python train.py --rope_fraction=0.75 --qk_norm=false --lr_mult_o=1.5 --decay_shape="linear" --seq_len=512
MLP neurons of a small language model. Each row is named by its layer, matrix (down: output weights) and neuron, and shows model dimensions 0-95. Each number is 128 + 24 x the weight over its row's rms, rounded and kept within 0 to 255. Numbers have three digits each. A neuron's up and down rows have the sign that makes its largest values positive.
After each neuron's rows, "fires before" lists the tokens most often just after its 100 highest values on Wikipedia text that the model never trained on.

L2.down220:175086132130130133125080129146151103131108127099094146104140118154098133121120152118099111115138115150178149150139148110093140141109111138167152115088146132173151135110129113095124122157152148152126137136125120132122186123132113126135131149153156146128146103133107125134153140185099104160
fires before: "==", "The", "===", "In", "A", "F"

L5.down9:167111152114112097112109111108124119148169076087115107128112097157129134166115178162141194108148156123120123191145150157110142176121109120141122106112098118106130120129125136149141105150118122147141118140149124144143144148157132193183127139150136105128106169100105121108142135142132122069
fires before: "ed", "ing", "ers", "er", " a", "f"

L7.down69:099147143070103177135130133129130112067144103142160082115082121193151100104112130125134105136118154129136135144112130106115124168083139103120161142130122110129112128147129160148133113148105076116125124125138131123115122143045136142117112085099123095132127121130099153102194138125118108146
fires before: "\n"

L5.down327:171156119125124094110114107104167119120145137100108133086115135125140121120111129167155104163145111128106142147122164129094085156152143149163145093110134115198144133123162101149136128143085103125139124145135070119126113122132166172167094150167143127142097141127111118113100125153104094087
fires before: "ed", " as", " in", " by", "ition", "ing"

L10.down58:133115114154111120124159100124138123108118120145112143119169102127107090137140103071116143138138107132160097101133172121160050148142132128087092115134135159130140111074107133100112118148106119116109104123128076099072166132155139120128113140157128138110083126149117102128132101130102098139
fires before: "es", "ed", "ic", "y", "m", "e"

L3.down170:148103140144160148124109148190157137152110159125158181126138131088087091118161144132134106111093162142161131152129159106078158101078116137123169112153159095133132096109099145144137107124179149165172159117111086143114101151119130138131128131136112131137158132132093170111080161114135112139
fires before: "==", "In", "The", "===", "F"

L7.down228:134100139144132157122099138075134117130108105120160109141135127178143143121148161097143133126127140109081129129147139133112158098101101145156129123159168095178115175137154139114144141110094087124128090069149114116161159118137128132125134126152107152099151116118108102151114115122119153161
fires before: " |", "."

L10.down57:113179127139132153110130130143134080126119176133136116096078142141129157104148113146126152145080104124129109140088093129139108164109139128145149125130120102119132178186122153139125122115136118135160135110120123121139118111113117183144054094118146104119139102152093115121131144089119137101
fires before: "\n", "ation", "y"

L7.down134:139126105142085128169124128164087121115086115164140117129145166134152152130123108113124110142154111087130144149112101130160102173104149157085083122141176150156116153180116135115145129091086114123115124148110178100123127143161149114157103161110201114131118128139108094148124074101092157110
fires before: "ed", "ing", "es", "k", "ual"

L10.down438:122131131107125092148137106103138125158100148102150187119123123131143084109120111112156148127188142102155131152138100151112122100126110125106128127134136104165121132124121146121132150084124107144103141158141139148124134135193127115162177160136157105133096072159105061120129124166137130090
fires before: "ing", "ed", "ance", "ant", "s"

L7.down155:109097124131110111120118144163090103103121152135094089153146143123104161114145096163161111145152134129130148126104188161131086142136090127113081090118082118106135172138108092140099113120091132132128152123124132112119141136107120151122130118112164081120182138103125107149083128174163156107
fires before: " |", ".", ",", "5", "el", " "

L9.down52:106151120134102105097121165152107139178096114129165092154131136126084123095125104155130126108128115105113142148130152138151113098119145145163140123115135095115196167104107089174163147079102131146089143144137104125117119135133148135137118089132151127130137171125116139124137103163167119129
fires before: "1", "4", "9", "2", "6"

L6.down370:109132156130137114133090080125129145092125116170100124129097149108133129099111161111151125114147100142124139104117118151114144143105133137136089111139114116140147164137098110155129144127091078164141132132121168135137121140139149094087154166078113152122152104125145144095144093109147159086
fires before: "y", "ry", "ed", "n", "ter"

L2.down15:127113152149125137126098107178190137144160085100130145103151118134106139115134078152171150079145146152129096141150168112135117176154142085150132100173139076118101136128170110157137123107136140100085123124128110107102153158161138108115128149153099103173131117143120139095123102134112131143
fires before: "4", "2", "5", "3", "1", "6"

L10.down449:142127146118142119166146094092159120109142126129129133132139189113106098109145152137110121111127088144137113121103124135142086116177106157138156116195147121158115139104098133107099102091148141144083104108135148131139129141146139146127134100124162087097153155106088168150113148134155151089
fires before: "on", "y", "m", "il", "us", "ra"

L10.down275:139121146140109089147102136112112132152114152128155124150055132141158079153147169126111105090173131071130094137130148145131096138104108088167137141109159146140123126151096090117132136063143068135168118097178113146159124127150126151122121114154140122098160129122078158131136068131101140106
fires before: "ed", "ing", "er", "ers", ".", "s"

L7.down460:129090134116135121113123138118125144156116154101074090120121143143161136128151141121161104128110126103129098129132119114131124174136092091153066117157133120138069154090113142135082157114081092128135145161156110081155115110193130155132161116119132142128151131112125101146087135130117152113
fires before: ",", " the", " |", "ly", "."

L6.down347:130117125149117121119117111172104114139099156166121143108108146145145117154094151101189105136154118191088118164073147102167148139129127172138091112105167150146139126105114130137118123132102109139095103106069137154135129105137118187129098128099102119130139158113125148155154141084157164106
fires before: " |", "y", "ter", "al", "ies"

L9.down178:142125143127172128170126158107150153131135133142136139103169146123138114095150133111164074147154117142167118151164191128099108172148132090120106121123182127133141142142113080128122108123106149165142085096148140148130134141092147143157124154101166146129115101081134122098131095094163101123
fires before: "ing", "ed", "f", "ard", " for", "ass"

L6.down411:174139171178143119092115129121145115105110123138104111086139114124123139143144143146118183186150099147121137105090118109129134196107161125092112138133145119155147142116160118170159179137125145146127078164135128158128116149146157137145088140136154078113148106152153114116099131168126131117
fires before: "ing", "ed", "s", ",", "n", " the"

L7.down196:126142122192098110179121131134113116162159147104141136145134152102132126128147143130171088102156149139133124102121135127105123152126129159101129111112116140066147119120121120087140150132100127115116137153117146126138123125101096142158099109106105163146131104158111117089110137091112147117
fires before: "ing", "ed", "es", "er", "ts"

L2.down320:089132127121134142149136123126132144120096124085135133131118118127129110082121088118102093097174128123177151157089101131075152148143130095113144153087118111127121151081110162116121126133154118131091107120139167130105106131095110158160088123116122102148161099109140142135148125171146130143
fires before: "en", "in", "an", "er"

L10.down362:139094106112147165142150136132139133094069138118159118121132140114117100135139085167118128123122127120148161108124125145120115115129175141145100131108114170120164144141133131092123130137124095140130162111157109153105129138102100122116159143155140064114109107166156120138112123166131109094
fires before: " the", "ue", "t", "ce"

L9.down200:120148119161130113124110151129114125123125144149141093147150111132146153101157175139146106149159121122118097123100129133141101142088140159136115129134124111132165140082145163144125157118131087135131120140166107093175118129121135138154140107137111137111149196115132112154184148100124130151
fires before: "h", "y", "we", "t", "s", "her"

L8.down299:146148171129182135074144108139115127103127135129136161137079089118165154154158072155134088147132160145136118151097141117153130145114149092156132146145122150128115174104139126142137123152121120105110115108109080123133099186088118149145094107140066124152155137126119122116146136115136113121
fires before: "ic", "\n", "e", " was"

L5.down86:123114127144155166111106125145163109187107118156145156115130131062145149097147138109131083115126137094162144138129147114153136134136114122107112144133127130120131098143164132113181120098110113144138132077136151097141102167149144178100120160139153142085112114157060113099123106134124131146
fires before: "ing", "hed", "m", "ted", "ed", ","

L3.down283:160143124120128114149143138199130132112100112111116134114110128127093107124089157067094091132152175150148153145091100145106127104096125125137102116101128159154127145106116131101145163115169139166136143112124067132151141159087116122130111091132133175138102117133131147123095169107141088161
fires before: "==", "The", "In", "F", "==="

L2.down100:099113120146134079132141110153124137139108102144130127171124149122167134171128106142141147075148154150144177120122159111142135101162109127137125102113132156104111133136093091092103155170075124120105154169169138101149109159105132148125128140128139102121134151119108157165113115128125134072
fires before: "t", "k", "ic", "il", " the"

L6.down284:143156133107117136094079118112151111103119176129150134124133110160129118088097116127139132139150130121151139137126118140091130125085125167153172103112154119128104154106153136143137118115113079130149177150094116156106097121108166125162122118166077087181131127093140137109145144148076100116
fires before: "ion", "ed", "her", "ing", "e", "en"

L3.down460:140095110140127145169163120128121131151151110137150101103155090099167051174107097138149164111115138120095156161139124114139119105099175146127097127133154139121153148091107116152112106144106172094132167166144078137140119142132134134106132141148153124103142127135158123187147084134139137110
fires before: "e", "ent", "ual", "ions", "al"

L7.down425:101153112105105101125140148149123100142041163107159147122129122154115136140104109081124132108164123129157172147135086135130083156137132093134158087153114140112125090138130104144136170115156119133142100154121119104123158140090120120130154067161138075142089098094131117169134166123136120136
fires before: "ed", "ing", "e", "ro", "ear", "le"

L7.down498:159169145122135162127136153163122130079088092168143093133106136123155142130144096137130092168084126135115136114133128104134119147130100142160115136140100169116145110092119153095149103136128114103115139121161107135118129145140169099117099127094036151140122114091100127163169171143124090141
fires before: "\n", "ough"

L3.down369:157111114119120155134130176175159091084101141091099122139146095122081121106137110102096107149115163132143113163114094117104121140083150112133105098128189134154144159090137112124112122138138164175142136146122105166118159136120137117122136116129112168124120136145148141113114116133133099147
fires before: "==", "===", "The", "In", "F"

L7.down204:115146131157122135099122150100149130143133153105146150118158109125117101081118123151132093142158151096109119132106139095113158121142100113094088087127148112147109139121132138143113158083132137127095108129141158135136093101164156137114111133136095129154145164128100080123172141157147105110
fires before: "ic", "ian", "s", " of", "y", "ice"

L7.down472:117119113121146103167131125138155104119080137107116133120130132130155087170131103146156152111145120161141084124161095133133146114104152114104080107140143069125134136147119162123112171043156178128140173148141122136172054137128146105124138125148120181133100114128109071128172151132101125136
fires before: "\n", "er", "ing", "ed"

L7.down420:135127086105094130135128097109154113175121162117119158111140157130138069123106142092135135107144106126126124138121160114122160139083113169128143131121110122171133117094114119109129119110131141142146124125134183158119116120122109152130074137141110096126122155123113167166089102140115103100
fires before: "es", "n", "m", "on", "is", "o"

L7.down477:123122119091109102122131104120144114111131118142133057073111126144132106065133167095156128089156148089106101154151132082125103089108103123144134130106122109142154099100116114189159089104173106106102132100115150130145119152135147152147122119139127104135122102172108134111180081108158135104
fires before: "\n", ",", "."

L3.down245:128162109192115113170151148124131114149125138162108139121089136138133112055068145122112147153171117114122136130110135120137110132137115165126119068097099107127116148116161135123149106143100162135143118142111087101180100110162148119149115114140149162130139123123125103126115125132137157141
fires before: "en", "ing", "ed", "es", "x", "le"

L5.down10:128116154121115135163139167130144143137118134125128119144097122158066121166143141158142104146137155142142136108166126133125137051129081123156146155142112123099090114137148134155161110098123151157103133154076143134095137149124132128118112081106074117139146122106095089133095139140118115149
fires before: "ased", "ase", "-", " to", "ion", "im"

L2.down234:118108104107117153148131113155142103163165137157184158156116114168150098121157149120138097112131104093142122121113101158103167121120114128131108140126123101099129155074096130152117165133106128131163121130139141143137145094147092126141103113140154153176208089111089111125078099131121147117
fires before: "ing", "es", "en", "ed", "il", "an"

L8.down95:141167116108143124083113100134131127155173131119121151093170120123132167148119070128178084121155121125148131138146162175119139098125120151140130092154137107147132122110124094186130087145097137181092137140117137089146118146125099124108107113110147106167111139140116127117119152153135167106
fires before: ",", "le", "ough", "1", "4", "2"

L7.down293:126143100109112147146176111141108146137127129121133130102102090108101129146123128134120171158104133090150111133115151081132125153193143119190073131131119147094095131139116143140140094116129087131068173126142122110086145139124110148135098151104103127094051169142142111082135148089140125128
fires before: "u", "uc", "ound", "m", "ic"

L3.down395:134165114118135106133168124117136153140137148151112156112087137118132123148164138117108148121100142104149120085102097128100139146132116137158112110134126093129125107151195147141141140104131165181102115162120110127181111130138082086170102130171129146111164126107086116152100113116126153123
fires before: "hip", "ason", "en", "c", "ver", "an"

L3.down299:142097161130130149145167136182113138127150099118128138156157117145115132148111132158108134123140151156178198102146156140102098162114135086119099148113132119141118138155123117126130121101148154108145152164122147151109091139117151147104133089130123079131089123118129139178131112131133132109
fires before: "ober", "ust", " the", "ember", "il", "en"

L10.down410:105143111135156127166133102120128132154126090134083141133098131118108102112085107161126081132144135115086093164152094126105150161140157099140111122133112117130158110109140102120153122124074132122135154156128096172128102132175108167124101156147115167125142153130168104141177095130105129131
fires before: "e", "ent", "en", "es", "an"

L5.down507:125135116114093127188181139145123134143158156096138187088093084162140094138121118146094094132138168166156116139166090116129145131111153093175106135156151142117149148146126131110111128114110152152129108159136102117099164107177112144134109145128111110098146151107145124115114114164103114127
fires before: "k", "i", "ion", "at", "im", "1"